{
  "n_layer": 22,
  "d_model": 160,
  "n_head": 5,
  "n_kv_head": 1,
  "head_dim": 32,
  "d_mlp": 448,
  "vocab_size": 8192,
  "activation": "swiglu",
  "norm": "rmsnorm",
  "norm_place": "pre",
  "norm_eps": 1e-06,
  "positions": "rope",
  "rope_base": 10000.0,
  "rope_fraction": 1.0,
  "qk_norm": true,
  "attn_scale": 0.177,
  "bias": "all",
  "tie_embeddings": false,
  "parallel_block": false,
  "init": "normal",
  "init_std_qkv": 0.0567,
  "init_std_o": 0.00855,
  "init_std_up": 0.0567,
  "init_std_down": 0.00511,
  "optimizer": "muon",
  "lr": 0.0113,
  "lr_mult_o": 3.0,
  "beta1": 0.9,
  "lr_head": 0.0272,
  "warmup_steps": 0,
  "schedule": "cos",
  "final_lr_fraction": 0.03,
  "batch_tokens": 16384,
  "seq_len": 512,
  "doc_mask": false,
  "train_tokens": 125500000,
  "steps": 7660,
  "dataset": "wikipedia_en"
}
MLP neurons of a small language model. Each row is named by its layer, matrix (gate and up: input weights) and neuron, and shows model dimensions 16-143. Each number is 500 + 40 x the weight over its row's rms, rounded and kept within 0 to 999. Numbers have three digits each. A neuron's up and down rows have the sign that makes its largest values positive.
After each neuron's rows, "fires in" lists the words (lower case) most often at its 100 highest values on Wikipedia text that the model never trained on.

L7.gate143:516473539479479491493510554467455558490540602497516494494535508497562452496491449571419502460445541454526517388490546556523537515529448538533555484547480471532478452461532428478524487532518436509431486516437502500470506501481550478496512491549464455504581502562507401494416516478541475504492543510485465491524482535531462476500407524454505484512511443480581475388478491509444524537540
L7.up143:497525470452478518519539515454514507441441514511450509489477521520526412511450467561507486525426545478481463463526578555495508499536531522532531545532482487413493432470499429482512451431496548536423518523417429480448493545507554518478537534558496488474519543538513509452500462493550503545450496524547411500477493400478482589552469493488482455455520501527541471485471546571505588500530
fires in: "its", "of", "s", "1960s", "1950s"

L2.gate364:515528491475494581529529524554487482520544542475459447486514437520447521522521521530511426487481470477466466467443467495537450512474426423467466607424555443444479523409504529490576525520490542458500479543520497455445508471548476484546576508511594542600567490473541481451523501468459493481437556471524484514465598449525550450513548500480503548562504507545503521437533477492522520506534
L2.up364:482400508501517600449481509491494495467598507560488511531454510481474499428550462443522494510456510458528532470439551534459493461497401481475457494501520491467490454493425580461509517498411560507533552441525422537463465544583520509530539453499476534486435470524425482467478525475536553484489432548545496494474506505560547469477461484555515513460510447452457509524571458482477478469437
fires in: "time", "days", "year", "years", "weeks", "months"

L7.gate109:458497485511496548531525413531468543481540535427411472489463537503538530514518433510393506503495560516485453537437481455441485552549458556540514547508530554558510487494448503462538480540528567495416551482511505509517465448465474478457481506578462509554466511517464474572528499520529546564475460547508495493454553517526477513495458526506510483493448548482591450476411545558513536527403
L7.up109:462443437498476468441587460491498508469514512535479475454470490476545505515515485589539489462489503535493541509506591459435499559510535530604466559533548506550499461530488514450510495502500528413411542625503527535484580428483505474549485533515448493520501475513505518464450472483448560487455447568486458525471521511519411467519566487521532537521517566440529497468541489541564487573484
fires in: "when", "of", "if", "before"

L10.gate348:452478442518465523503532463467519509510461508516550496574496506495522509595504482527518442537495483519540476520465491521451494496445457488507559508511517544492466449498532466456470518524472473510487382529450529512537426600573516493476488454457442459515453459503524524548532533520480469560500556481470511511485488517464495486471518499447443499478529528416568510491559451444543512469388
L10.up348:457481436478454453514495442525522493536434498505545484580496468603454514566532525462524487444532517541575428494490458474494562489551494553485507488472530481489506523509555534452494530481508524505520492522471447513432493524572489539506494502503495511492539441543546557544564485453478502570488551563494531580451488495474527436518447537413466487446491484498573511531562501485572525446451
fires in: "an", "a"

L5.gate427:490536406472497492491553485473509547556587508415465521521477520478543514491429479448517448542482438504520516541497537517456517458497548474464508468478492546491518545550446497526473493563495479522459537521493441484574497536485449543536485473494527475460453529475546487585537533570472500533478447492514587469422518537475567500467497457488422466461483456496546401495479464451542514494465
L5.up427:509539435450528454489514486467460455526547529527452445520501479480495485490519486456576483548490541538557489484434526542421507495504518486462455497489490493504485570600499484573512501527519495483425515505516505511463531490499485513546480476469511553466539438496527531469539539572540470566449539450523534530497555533474519484470565473467481440442534456481501483491482464555532550561495
fires in: "no", "after", "when", "volleyball", "west"

L7.gate74:546564513500452494458440549463552483493514482476549544590473446458566463486558492470471496491457477488500503563540517487470444487505569523491481573524521538475545472528544510457473524505479495525616483554540539476413496444420494452500546434493495536478549504503465565508453518485417514422528496529453514490579485523486485511471518482548563504542461449535470494468379466522514483453528
L7.up74:522532380588491445420532525518557495540518577431502515505554475502578543525536547436501497455507477557542533547510510464515490511516549568484445484499467524510487501538488513503518591506523531505552474395489544531527558455552479460476514495496472472507548496496455499529415462491382451503578424548481499492476494502491521505468476512539491463495491464530530454462493463553468534440517
fires in: "with", "including", "of"

L10.gate250:504532516508492495520450421475550471450434485434514466573531503468535501478535524461468505439449537534517455519539461507467489465479478521508446508524496488514555461536496426526476571455575448570513513423493508459495611458494532486517442483480504515520529453521469454456489485477485448550576512550528511506455466521416498487443489456455497474479439426484551466396411491534510508485490
L10.up250:504496488516517480468419458525608478488444551531524585514455445448450534507529485458439502480485540469570476490554456460489471490544455528477460428508500474475511525559489458499514497467555479496483491398556593454409567478473597447485443467491508511513572447507465478511491449497522536504501528544492469467483493587533542452484531495448449498504465451533528403417414466538495536477489
fires in: "has", "have", "with", "of"

L8.gate317:544522469528480506525462534419491471510536428560494507511384516541619554488442500555509465546462540462507473520423452533449494443521492537531504521507512546482534516545475502508543401468520546434490457512532444544540530600495465484459478484475496533537487561464524533460508577531414549526506436494509485486505451525460516573461530451493470520522506431541498464502515486431480482524500
L8.up317:483475424530519466588545510477441457502558505506454454490498493500538516441472484418483536524559545538512418476477474520470517546568505508462511537547484498480511583560493531504501569518516529467540441496474547493446595529505485479502479563460475525490580492481562557478495481546519462571472523498553565490487417470556433503525444426499411477481494464528548481508512463482494457494470
fires in: "after", "when", "later", "without", "win"

L19.gate28:517535456488465534526504508423520403441502487491490554579521457481492476529562492546436581521512441525459465422468457518496512472549516454514484464533486591508509556442474531489526526532481487555463524523496494500541587532546557513456500484426493438472508462512575469489483441453546506518473505487523554448494503445477535471506553466504528466436486470403537513465534488406434548546540
L19.up28:512478528557496494505537395531468463518460503493539470481513508487503499525548484464477487505516436503447523484542431505468505504467533488480475493533590513554431473488534452430497573453514479508456494560505511482498557562479568479471529514453501435502517434475532546599568541523506478528537548504521502439477499549483499443418465530502507480451573519469417506463485516450550530407503
fires in: "a"

L4.gate29:523478573464429534416465455520476503559553480486581480471572452504555516450461511530455526487509465498516455505552487508478537452473514520464465409514492470398521536486552506475528494434427491520467491542462496478497526459432453557565530512477550524490510532504474490521476536421509575453455574551548528574488468499475471504504521552514524566577511477487549473520538533500484486553510
L4.up29:482504555555471601494422487521412489478465438468536503454543498520517535516473513558470474512473498547506461566509457523504545481431548530462487449489513487477480539500460504448494456490473525465521493541452587513476597490486473482522572510450564484444472568489480531516496515394504587477490584531480497443458481451423471491533525497575543500542516436454531495488499575497477445567570
fires in: "london", "australia", "england", "moscow", "york", "beijing"

L18.gate109:495514473493414534447542525479472534531455431556545489438517568510486499514485487565474499502448462507428512537480504604538461499459571506487502565589483482522479497471460464445450517519512528519550510458477543514445497522455481528508517537485494429408521526494478486480555525571465571563441454372482453474473469504476498518505496484477483458469481468515510550504542616518539490447504
L18.up109:575502508532490493529480507522494476468492520433516477510491524481409449533464483495499596505558514461505526458503484526532507553621541463455513494511470543406505473532536528523481504491547488439505516568504500530539499600541562484429469455453501499453531462528405580471446554487528459540483514543504498527518508470515546473572489581452571441581473518498492514476510550497514462535443
fires in: "to", "and", "first"

L3.gate413:513543549563497544546498498548476557488484490517482469515519485495530462507477486527488510394524424466447522452448504523481503507507479428514433506529467427408534544539583488427606430536483527508516488474504486433496540456446542535487453492464557507556457510444512474523455519461538502510487578510498550508422473465449552405416539529508481544556543481444494449502478491570487511509537
L3.up413:503500528505495572567493449571454554533541537474492481537488473496541527488533429553480574498517500480469426477508584548517527495471546434494496470541497487427513591544519478481554434493534487503456480496460460545536513452484500515560507528458549476526480513527532463444490506496476575514442454496482599473432438462512492529364511513398538533555528474465452471470476461511518528532483
fires in: "york", "london", "boston", "detroit", "oxford", "berlin"

L11.gate228:466473462496502418582438519527550502519528467491522540470533521446455500504476552571525496460499548538479507487442506557423521491471456546453503498451564580527569429497597552536474508533478456488532432468463549507498529479512493439427523485460511565455497513475472511491537465515510457486563523486520516498507503532540437488525448497481597491600549524545454478413542526467490500457481
L11.up228:457523510565495497443482556526532524582515456511485489462550500488554486474471527549527503441461472550460492481403592507517452498545491571473472578453569524530495433476476553456452454478523474470499549519432605476503574553485510452409469509486488491452507523520506479521505531411476473523509541419455523442520500510557487512481437463459513484511483453513440512489474503479447483521546
fires in: "of", "been", "became", "as", "become"

L2.gate123:520543481555493539467552502531450498545476484471483539454457472519454470493467516544443456523492464486533539479526495506511504489505512492443518494553548535514450406512529501411492540528531476522506552502425573461564462547483598442535452554555497457570531536509516489444476518478485479542548469428477513547507422483524504536530490474486482484474530547546493484511463564522428614492478
L2.up123:513453503513499526478494535400475519502489463497552541473465521520559475497491510462516452453490521504503533449580469424482573506456446522510489491523507565507425477488532418501507518506449519535584484531438518491522464477501524497474542453480521468539556524515531515456478587410516462437502462498501477576502536551547508444500486462567569443563581476489472539436469498541505519446527
fires in: "other", "several", "various", "many", "multiple", "more"

L11.gate447:472412499504434505456524484526384502527515520583488485578453600469497547493606489601518473505571442466549528519522503499447436488500405474486476463516536458491558541578455554467533493505490568515507486570532468536487493567435515487512539428499494515508544517487477467505494580516504531558503522533481476530507517485446524480429549551488531462526554509519512530415443482501546550526521
L11.up447:511484543539530545455527459468495467496531492474514560547519556500439531493548414501490525521542453417481477525516461583437503501543438505494515578543513506497467534508441483489518527447481543572516467516463455529456486508518512467470625455491422516529399425485414483434475535530523533478490542501401527552469540464489460464447520523507473533539585559437534485454522442579516481462533
fires in: "years", "year", "day", "days", "weeks", "hours"

L4.gate346:548451546449476578454433491560530507555491450479485510536448487424461493529513525528496534485491528467435513506471488508585446437513524484495496508509564537464531482549472457531447469559431516593529484518492518513483515428476504565498509463463506492497540484530581518560499525527473461489487469451500493531503512458521523485470474461462418542523496508516514528499469583518532454493464
L4.up346:581460517512507577498482560537537409512461462479529534512472484439423551525421512514504554414509539469433539503510513487542445466565545503527481554539550516447518471528479525475470492509465444525469546531485465500523489509476483493496496473441519544522582519522568545572522539518547458490506542519516534527512428479515508494524546469469568542497515471566513518600462579527511506481479
fires in: "to"

L17.gate289:556462431583535537518463486497466482498549548437515608531462515504496447451530459485503485489405466482451443517452472528537475514484502475562421494509514458481513540484462464458545470613469530472521491469546601448456517530451453471426529462506473508484488481470494435541502429486508551532515465493544527469527463485550473398490538471504484472524494522499568549507471435514468536534449
L17.up289:510562478573515575465548501492479507505497547508547512496489391546471540509486493518463478543458502507443589516435477480548473501508559529587481518496490405488444570469436382478421558594491451503512525526531467500484535469518540510424499524500521476503549538422459461498474449530489469447462455504511489462524486485518436418540512521442518519520493520479521525526497479516498488563554
fires in: "although", "when", "with", "where", "if", "despite"

L3.gate329:560508505436499521442452471531473538532503473516491468462508520462435491509496526591496549491465564476489550478478479532504489501540589497504526518548475534426538435551492494496505499490481493467514390468412468536524467518528497428589537526505469484461562438497565606542520552516536503518473421544528550523527505485396484491518467452463540494497502460533559479490539552509474547526527
L3.up329:535500506470509528512484492548519492489432507544503502451523522538454511482512451552544527487477498507540524508475510479553556476558562499492516540568483545425528428557541453482471463474506483446592407475433453524481432518519480515528531541496495489485550484509499562532534546502572548552505396587530559550490456465417419464499478453473528539468511531519512488529484555480484519549530
fires in: "to"

L19.gate18:615463480531619538495488473478530482492539447480510515462538495461512508517503574491489535529452459488538448504512528476488614497570489471533510462549477464545504513468494473522541469543573440477533517537481486516524487499524522495467494560519480450493532527559500469494572456501473499512587534465436484481524507506580490522491491562534445504492590497467557539458458490526476528508564
L19.up18:495462521568536499511438466513469455553505437551493500517552504477489507539505510522607512519459539477507554463539546574494542421459484502486490534549416504521528493481528471462470512575465539548491530589552535475473424489462450567591449460568558503583532525534517520481491512499522540463550485499505578542521457499481473484480476531538581589395533504538540538504487479457498522468492
fires in: "the", "s", "a", "praha", "his"

L18.gate392:408488492509548510515470454512541484533510554550465520465496491472544387519538502505518490508495461542404461512496520456461453490548534511513477518420562557543467483503480475481461466472518571588472524503449500465542510494493500539526469476474487608481496495532504453531454511557477513494558448530460390455461449467565487446447460420470531525463553472520566501434540475497523568488478
L18.up392:509486539544552464492484514531494522503491511475550527448437435396539537515584500488506549387515488580547539443481501486535493483539531486425450518533493480537535521478573421518493488506461463509468474481532483441491436471463525465496533497557526581480491456466523497472528520511478466395520564506480435419510478588491509548491545483510421454551476519499456446547518494499523537512479
fires in: "i", "he", "if", "who"

L18.gate36:516550507523458529493508496475498514527489495517446511495514519480573479543515512531540469539466459525461469454433495541487404488540506570537498536480534413506472502468555462517492654483526527453559517484474563494462485548412497428476495568487456463491554470479389471519519472511418494444547516505432497535480498462511486436448437492487551462543508523516513507485499502550537482495480
L18.up36:533598418548547466496475468503543532575527540451441496490559505482513441555478496512470455506472495591507551417515561462443437523471424519516461506494471511559457437515470469530470507455444498478483484493500504515467529489519436421464440513514517374458511614510482478496502481479508490504493497513460466577523493537551480496437463497485535464468535549539493474453539518481561491537520
fires in: "as", "was", "than", "to", "of", "being"

L6.gate254:512495449564525463578503444597519538545489485504498492514494499529476577489487510554448422494551507484482485486456490555501464469519412500496509541474520537590462502499524522549520477552540515539477482430519607524521492544533523534511474451486483489412523489512583486497546490555524550487498558500428557438515466500524482445509396498519448477542526504583526580554455524513565482484435
L6.up254:533482523492519460462518393598538550499502459500461491480494557532520461533477531531448493447500535517413532519474540553535437469477436525452530551540550434449467495474493538577522504511528611465504446478472530522500511519473521505500532558430412487446548511536572467477444529507542497502492503531515482437523487535510505479502466467528466491510462444518552510545411538455551436487500
fires in: "later", "early", "late", "first"

L19.gate288:490431499510464503452476462492486441507474477556544453456528469483493442525483476503483546490500457518541479472493485473367518532561522469477482550503516575502473467538478492494499525549537507523517481584544514490441500519491520457506499421507547509538517539550542505457522478472626412513509487395516498401526494530470503407494444512507466440480509462456479557509492479479482503420543
L19.up288:474429487559456554490483502539519468487525499488534512512516507457534414461495524486475486571435499480540502450480467485511492503491444520447512516563459507440572456471529466416501514576507546491452524484486494536543510547488492542512458568485556472488456508465495590536446548522551475513519491524553537456456494501553567542502537548464555501520504455487476496388501430425527490433467
fires in: "a"

L2.gate215:473478497528491527417436507571486519490462518432455375518465514464538551472508451541519480486483478510437507533501483485557469549560480470470521502577466493470489457572502492562429579493523481459522467497534490495486564494433496504585510429478508503491519465492493631562472558510525474454440492478480494513482482400534506492599555461506519475541461516497514494499453440480476564537525
L2.up215:519462516486448553500436497553500504490429519429456400503446500470530543439531427532486484467484514556416518524464477479541493526543463467451529538576510483490469473534494452558442574515524532479477466522503524518476535485418458482533517439478467528487560467453500617543500550493515460472463525531501530537507484425565542543585515502507555472506440553524511509493469455461492593528514
fires in: "from", "in"

L6.gate28:484549508452492503547495565498500406475507542521505499511488518454524605519415463493523508505447578490503486466590519515513502538525420529480546520451478515483434452498571405498564505523521534414494579531522512519577494474554495479495510533527545471470576543517561541446483398439515520537490463510525498485476484555552489458483521450464465456513516496490447467481528554557439510544447
L6.up28:477579517443520530554521555473495452506507540487499494509421471475535550516457471476467522577424514488519546420594529488538523543530436504472555488515484488477473450486556405508568466560484569445499554510534541512518492477503471506510533603516482511530534504559570540488473447463515507549515501511531494494522476558578520500511512464477509522447506500500430483484481536582481466582486
fires in: "other", "most", "000", "many", "some"

L8.gate197:538503479530483441522442409505454533574479461476501501497473557484500586593472572490448548449471450469513466494472514481575501522518555544489505497551523530493438562483508527555574516432498462507568484522526502550543512541492468513542525536459457443461522496499549532490539518448500535550469541515477503511497462506514533460474428489575478508555502501555491482513461573462517482507528
L8.up197:490456473474448491471501477531541475553516547528467520480451485538495560545442579450444467460526539476497458456401474543491428524548495565528481517517546595504446524405513552508532527445544502536586459515442491538487522519446513524560481589449466511506516518527486504504529549492531473508421479494544482513482521529474459480479443538561430545488545422506552524538470550502565470525507
fires in: "so", "early", "born", "well", "soon", "later"

L15.gate234:586556562488447381523508471505474506528514479533495502521536509490527422506574543499421557456571427489464492562516467489479465449521567517523471452436512492540505477399541494439437514482507519476534465538487499484551513514448484485606472517568524570489481488493523525499521579547500482517622522502482473517501514543551470525451435519532465470542504522506488516519476513507517531441547
L15.up234:540544499500582543526521541504466538550477505556476559466477553512548492503492559509500540402512538508477580510484488439521543536447523495446536448515499521504510545521565438526461431447477499443473433522544501549540547454472472530562449534506592494506451502484578519522494544526518537525509533493485519570487520480527553509474549485571442443516436445504495436483498497496507533442464
fires in: "it", "i", "they", "player", "people", "you"

L18.gate424:534532457511456454516478448497546516509560519508499512495538482369546525498535517566441492515500426465516436501446504470447565406549539517517509515580468450586497488461485503523505523481461488548486456542398518447455488565432514438499546493492491455455548483486483455529566492522508491513497506519440506542525481473540493479547529494556484561446456445468525460505561464530482513529474
L18.up424:524523455484507554469495447542436499505513485464503431445468535454499443593440497500555491561463511561499438526400460504552540423508514476477517496548493550468512464474579478473474492531493493533403547522464406523565549528450474499454564498546490501444497512565509528562556483512469436462475548494436429465468502507474444496566548481548519519495491431491472580485452462521503451528559
fires in: "after", "his", "s", "of", "for"

L5.gate92:507536517436516555546481474490570515460492500441456407559539460482517480498547503563519490544523460486422492458556487496553485490492507558527487539551514472525508521526432480467445517523533486545491550498449441472452546507535503546528578490449498461529511483465571560446497520472442509538478449481486459515500531525484514546461544520411565477485528436567517546500453572509549622531495
L5.up92:540461557494512548483519518463518585548576449482494462491527531487547491522563518518509482552529458419436483498499477495590557495510459508470583499535506472501496523529398499496426560550476525532485506475459450422493512489454508523472543436497519498474478443490526570519507591495480524561543503521439540539480460469473469506518561475521445499468587440519580500443425493606571518488497
fires in: "their", "its", "new", "482484002777", "25"

L18.gate135:568533563493469479474481533484542476488538446529512435507485496503580472563505494484517529456497518566547474439410500546478448519596509502479505491553504516503508461433493451457519502460479493543526527462445486444477539495493510517479486478477493579509497483567521538504498495607443576552547499550547456599524496490507506560471485538471448523565452458450499555484483484539461518482566
L18.up135:527540533467534506501515450509440468478486497534492446496499522523513487449491476573443512463558509525496496520447474512442586420507536451529441517497436509535442525500605455556387538429489469401520510492431457533521478498472557503493487544474517509562485526502485503480525550518532391493483490486401457542463475537461498531454510502494398452478466447507499538453512519494546514460454
fires in: "i", "you", "they", "we", "people"

L5.gate100:575480464556573526513510459491550564537435467494535513453455487540437521552511468570511547537527502551528439460382525509503461466466463524471486478510464487533444533516489447536486459520470502528486518491393559536529541453563557561467466495454464545468493517439502485496537428516516534533438546462543486526439474485498496528477487497514496512581479424477545459397471512464479408526498
L5.up100:559436496449594562480442408478462550449486543541525467481471475442485530477536413554557462489556532523469502406435480461540493507480478562523438452457462522499423552500468501534531473477485501446548551509438543496548474452528470555471495530431487505493517493486500543458491477519523451467484541481498528477466574483514522582575569519573493571493494457500513462448432503506536466537495
fires in: "not", "but", "notably"

L2.gate52:498467479445504476503530452489417470547506480477574523471580482514469430466466469519504483497534439503555555419498532530470453541524496463489584447507527501557441528507528485463495503503497547596473435501546451554451513560521458476465513524479524520476453470427498438544527427492560489457473526382454546496484600484470472450473532495439468481495489553477488514565587499538493486557483
L2.up52:510513467505518479498510481497435521521521486424562497513622484510485467534490460528529523488548462559527577451489510570429497472473526469486581467518572472615486503513513501424460480465525546563448475503541448548495521549496452503412475546533507529515489488444488490510512407445528485473473536470467563509461576485452472473479498514463497491502518527453511469556544493583483469557517
fires in: "october", "february", "september", "june", "april"

L4.gate30:530541461454502574528486376450493498482548454482458463500449436519563424538433489525487444557497561538471491500500468567574488512487497540418485529562554517449465516503488534475476448489462498571491506486455525429606466509513487502520496435625482522490469539435534474477468529488485474516564473521584518482468571500495474514545479501447496499576575488505538519553487455519519537496425
L4.up30:491568482491559489533565440506452519456535452466563453504476494561556513529484516506498461561463534570488441551469502564460556505495473540467492468499458524449445532497466481443422463500495427541420549481469435517509463459574512554492465487554475514416461500509559461555496453530472446551475484421531478551480508488525494496503486475517405527580511492476526520472472501526481501549483
fires in: "during", "when", "started", "began", "although", "while"

L4.gate111:588490484510412500563472563544543544544469507476479476570449430513487423548535480559508483537505524530510510446469497502498471472441502528587438490503522500456534411501442448530513438558508546543549515479537565534521491492498473517506557445538553511495606466464497509479573462513523466517527532543541519514521499473545457543515539484433462519522488532436515539564479529439535476502586
L4.up111:602588490501536510487461533479485512526475488465541518532458455611497506564508485553528514484514519506498501484461492519492489498508599504561515522468477519447444536460391487524501448482503507506445478474462532548506529531513413474506545467454551449442586397446481519518538401478523469519413513455484505528512506544477490450540490505472491506501533484515571494528491546507495497478554
fires in: "to", "would"

L9.gate240:495401491570483541481498474475576497506407513506432492460500486500451542503514558516543502486527516536496503400476515479500520500497446462543494450486573505514403455473395434524496495536495563484489457466528529420453505541552518539452506537525555511468428476510545445457561507483573507553529502460493440534505535463491515480508580504498445433508482528492500515444562470424435549456516
L9.up240:453485452583528522502553483469543512497484548499523508455483432549469442444491472436476548533482537517525477518509481504438546413500517515538486515497516620508526459595446429436508540465529507515479513471492461444501515509439503541512510415517523555519506483492541457560523427456489503534486530564531535560491526505404501497514485560436466440509462519488467497491515531461490486438527
fires in: "a"

L6.gate308:490455514518498498533455549467526454492494427468554548404460522505466497496477464565499488590574532510494547478557494543510505453415485487463550515555491520554473414478489452528508502614491508490456516470461523559528468482552504473541488460450512507557455481551600452485488490483514446520486455476497553529513474476508560480503478510448481486469575485446493523479457522566463478582503
L6.up308:511564547524564480500526495486525489474504566487529475440460546458535463495501514488511403548501475424506508429508492492588467415489485485480503471494548482562489518480465453556489447545489502533562519528493531539523448540555520534503508489429456535563463564494592414506450466454531446507483524508453519596519446463558628471535463543441516491520508460534473510484494498520531495439533
fires in: "other", "more", "of", "european", "most", "others"

L9.gate296:516495501542463474477568546425445548574524467436498534514533541478539548518533495542498476541539514515494494517526580506476511485531491515478531493480490439443447480424490458460503500504536456520503576492542570508657454465547564554496515504456453494482527569519522455555456457498433420541471512359554495501506456514520520475450542475544497453500511560510433471493508503513440547496490
L9.up296:514510481507558447503518575458515531527467598414486510451498535522561535511475460462502524525498514501515523393474419490535494552521469517491484479478491505481419584550508508522536397537520560448462466515527559545435526479506570487517473493521492486626555498479484476474463518502458455555498510448482432526516508478517557528489498513492548497500483501538414497485535479521450504503416
fires in: "other", "piotr"

L2.gate298:468537440464598499461476528506516511456466498492431435467487476422562509477585489526443548522540467572474490493494529571481494510565514507480537496516514506576494428489459552533426556480540549477488466458560524498482583541568524490509488458507464483500531416477546579538506484425477535488466523553449565485492476477509424533475467429474527496543496530549508514537563534528500482572584
L2.up298:466551500480546514461561489487493535492503483498426478516462441463546548509497519502515495472483509595468463534507488602476475510578516547487528536467498411528461545506430497551504513472496570517529450461462539492535554511492476507517486501534530506540515475447467550514533500463552520548495562528474526447487508457496446406560465496492464545573401496575507493500475555503491529531487
fires in: "from"

L2.gate191:543485483505479494473510486464539502565475496482521498477494486567482464481503498454497506436503532497486503499450554565439562458524502530530524523504474503501497490546562501501514506504540561533473400508459522461520498551528441469447390470532534499434423485519517525518528489504547484550506591492556551500492505468448541483453539510523457404487539449459546480472521521378525494465525
L2.up191:512465482474502522467469490475577504584474500487504481482458505600434474512449525424512445453511510507493506489456490538412528502521453516555523534486448535499517524550498453471491571518524501532479421546438483522475485548516486456478435439521554516441468469552495541551546449486527414557466548550524538527469468452428485492497552499550474414447526490512542515514567503437516499481553
fires in: "a"

L4.gate221:517491486525556507438508469526555411490528495530478586514479523475443490538507449538488398519481476509527518499472549491457451482542401478469491516539519453492528524478472460497479561585475526554486526495473496501396537513497484473470532455577564515505498541493522453461547492407506523485536469532447501508397570466504415540414510563494539559494507502502503547550553449514523508514525
L4.up221:489509484490586528424468432493514463493553475519512454540473536485412457521498467502487401564532421482504541504535535499433486491570424495451493516506545482481527552490467468490502529591464560537429467478436488489429527486519449450522525461575524485517471496506484484508531472465528520477534539449513575543495586548454509527441495539429482582528469469454561537519594488546553491495488
fires in: "year", "tournament", "date", "time", "weeks", "days"

L2.gate48:473501522464512481405531539498468490518530485587522497491540497499473485491503505516587550475473408485543506458456511498490511448510507497471491492467545516479439483497451510491471521546538560455435531539449492496478489502532442504495520537429425495621489463428542520469419482484534475490472479487464544536471493501456472517461520471448515535541441526507554574491552441498503560539448
L2.up48:472484506447557507464453548511463517520513560604540512514487492524457437430527500488578547494499397452530483468450525509532502517458451507511506484461506432506458505537439496508462544516585575500423482499446483490450498514491473510507533499499452512538496402494465474465471457458547521481495517485481550552454534548424461550529502513476527516488450518515491549489499483470530563548431
fires in: "april", "july", "march"

L2.gate386:526583520496484507506453491483425538545439582511483463600477413497507522557506386528504468545533493506468498437483490475538536497533484466509447520581528478464506533501426520553452508545470543500480526502459553504507475611466551508498449516494481534455519554469484460402517503552507430535473461447507494477531512467562458508460497498482472515488506446484533558465428611490546471541489
L2.up386:585607523468552466540510497480472573464465524469551468523503466488497517507501491431536500451464474454481500471437477456575511555525468484465496480539544445558464571540485478542516455555469480522513524550561549521477487579481529596443490525484470509478422528463550533456585535509531500490468450479488467529492489479469475545474447490452477498474538462539539519442473559487530509559478
fires in: "not", "just", "justice", "notably", "never"

L5.gate376:504525438520533492514513419508478560434602484460533516425435426551497486498484500567443513492505519468501454519406467474522530525478480480528529478563482518493449496529551566532472505491539440500510509521524528484569494461495554560569420472516463454532477500453555544534515561599522451511552489540549525477550497465437610427467517469462494481499551574503533484467515453538521555578516
L5.up376:586475514389463534512542479479495531539490482556532504447467486522490446499469464541509490541449522502442505529442511520454523542457478502501559467525454526592466559532500509476516560553566518466519479522485614518562472441504549500552477462490505495514479541507498484535548496533583523533450543476525491492592541514460583430439479477506479467538564503506405573467405466532493559570488
fires in: "none", "while", "although", "when", "how"

L6.gate347:552486525520515522453537519440467503499526528484473484536506446482598471531497484574494499544492484525423544538489533523496566415441489500522512564597545484482543534531488520414520426546455484507423541474467502458489481462515521508470524478575544506563476488555537456437458504491495491488529437442525403530490545554522491437438473495451481446469508480462509449485434391467530533462542
L6.up347:534438499478469552462536453389465524467533520534479485498556516477582479574437536544507461522514484449422563477480487501517498473479480523540525501600490475536494527521527498485543471609476525508507540525472428463447499407490504468486538526548509522503472471532570513455480505512536494526514475415500403482465556486534518429450439536504465451489479467467503483469482418506534581466482
fires in: "s", "its", "their", "whose", "his"

L3.gate213:457523498499465431462542472508463455539473490469468495467490447480504438444515474540605495506469460550426568534501513466541508498493513550457464497471451524542512418483442445482513519506512560463450507490543505490493431564529428489514585494450535576520476416460472489515475432471468453518444491471500557471460479533505489513485499450454473475514515587493543463586495460484410560527471
L3.up213:445491510434452536477508440486443458436483500522475530493553444555467462510467485496551428516532476424529535565510505482434441475517468476468470498476535560540530396553569516472493524501501468477409473494491459521488493496448403487466535508440420496437505547528485527514499459475492535496505481494486525491464486419497472564542504481489462484563422512542499475540503530523522523461455
fires in: "january", "october", "march"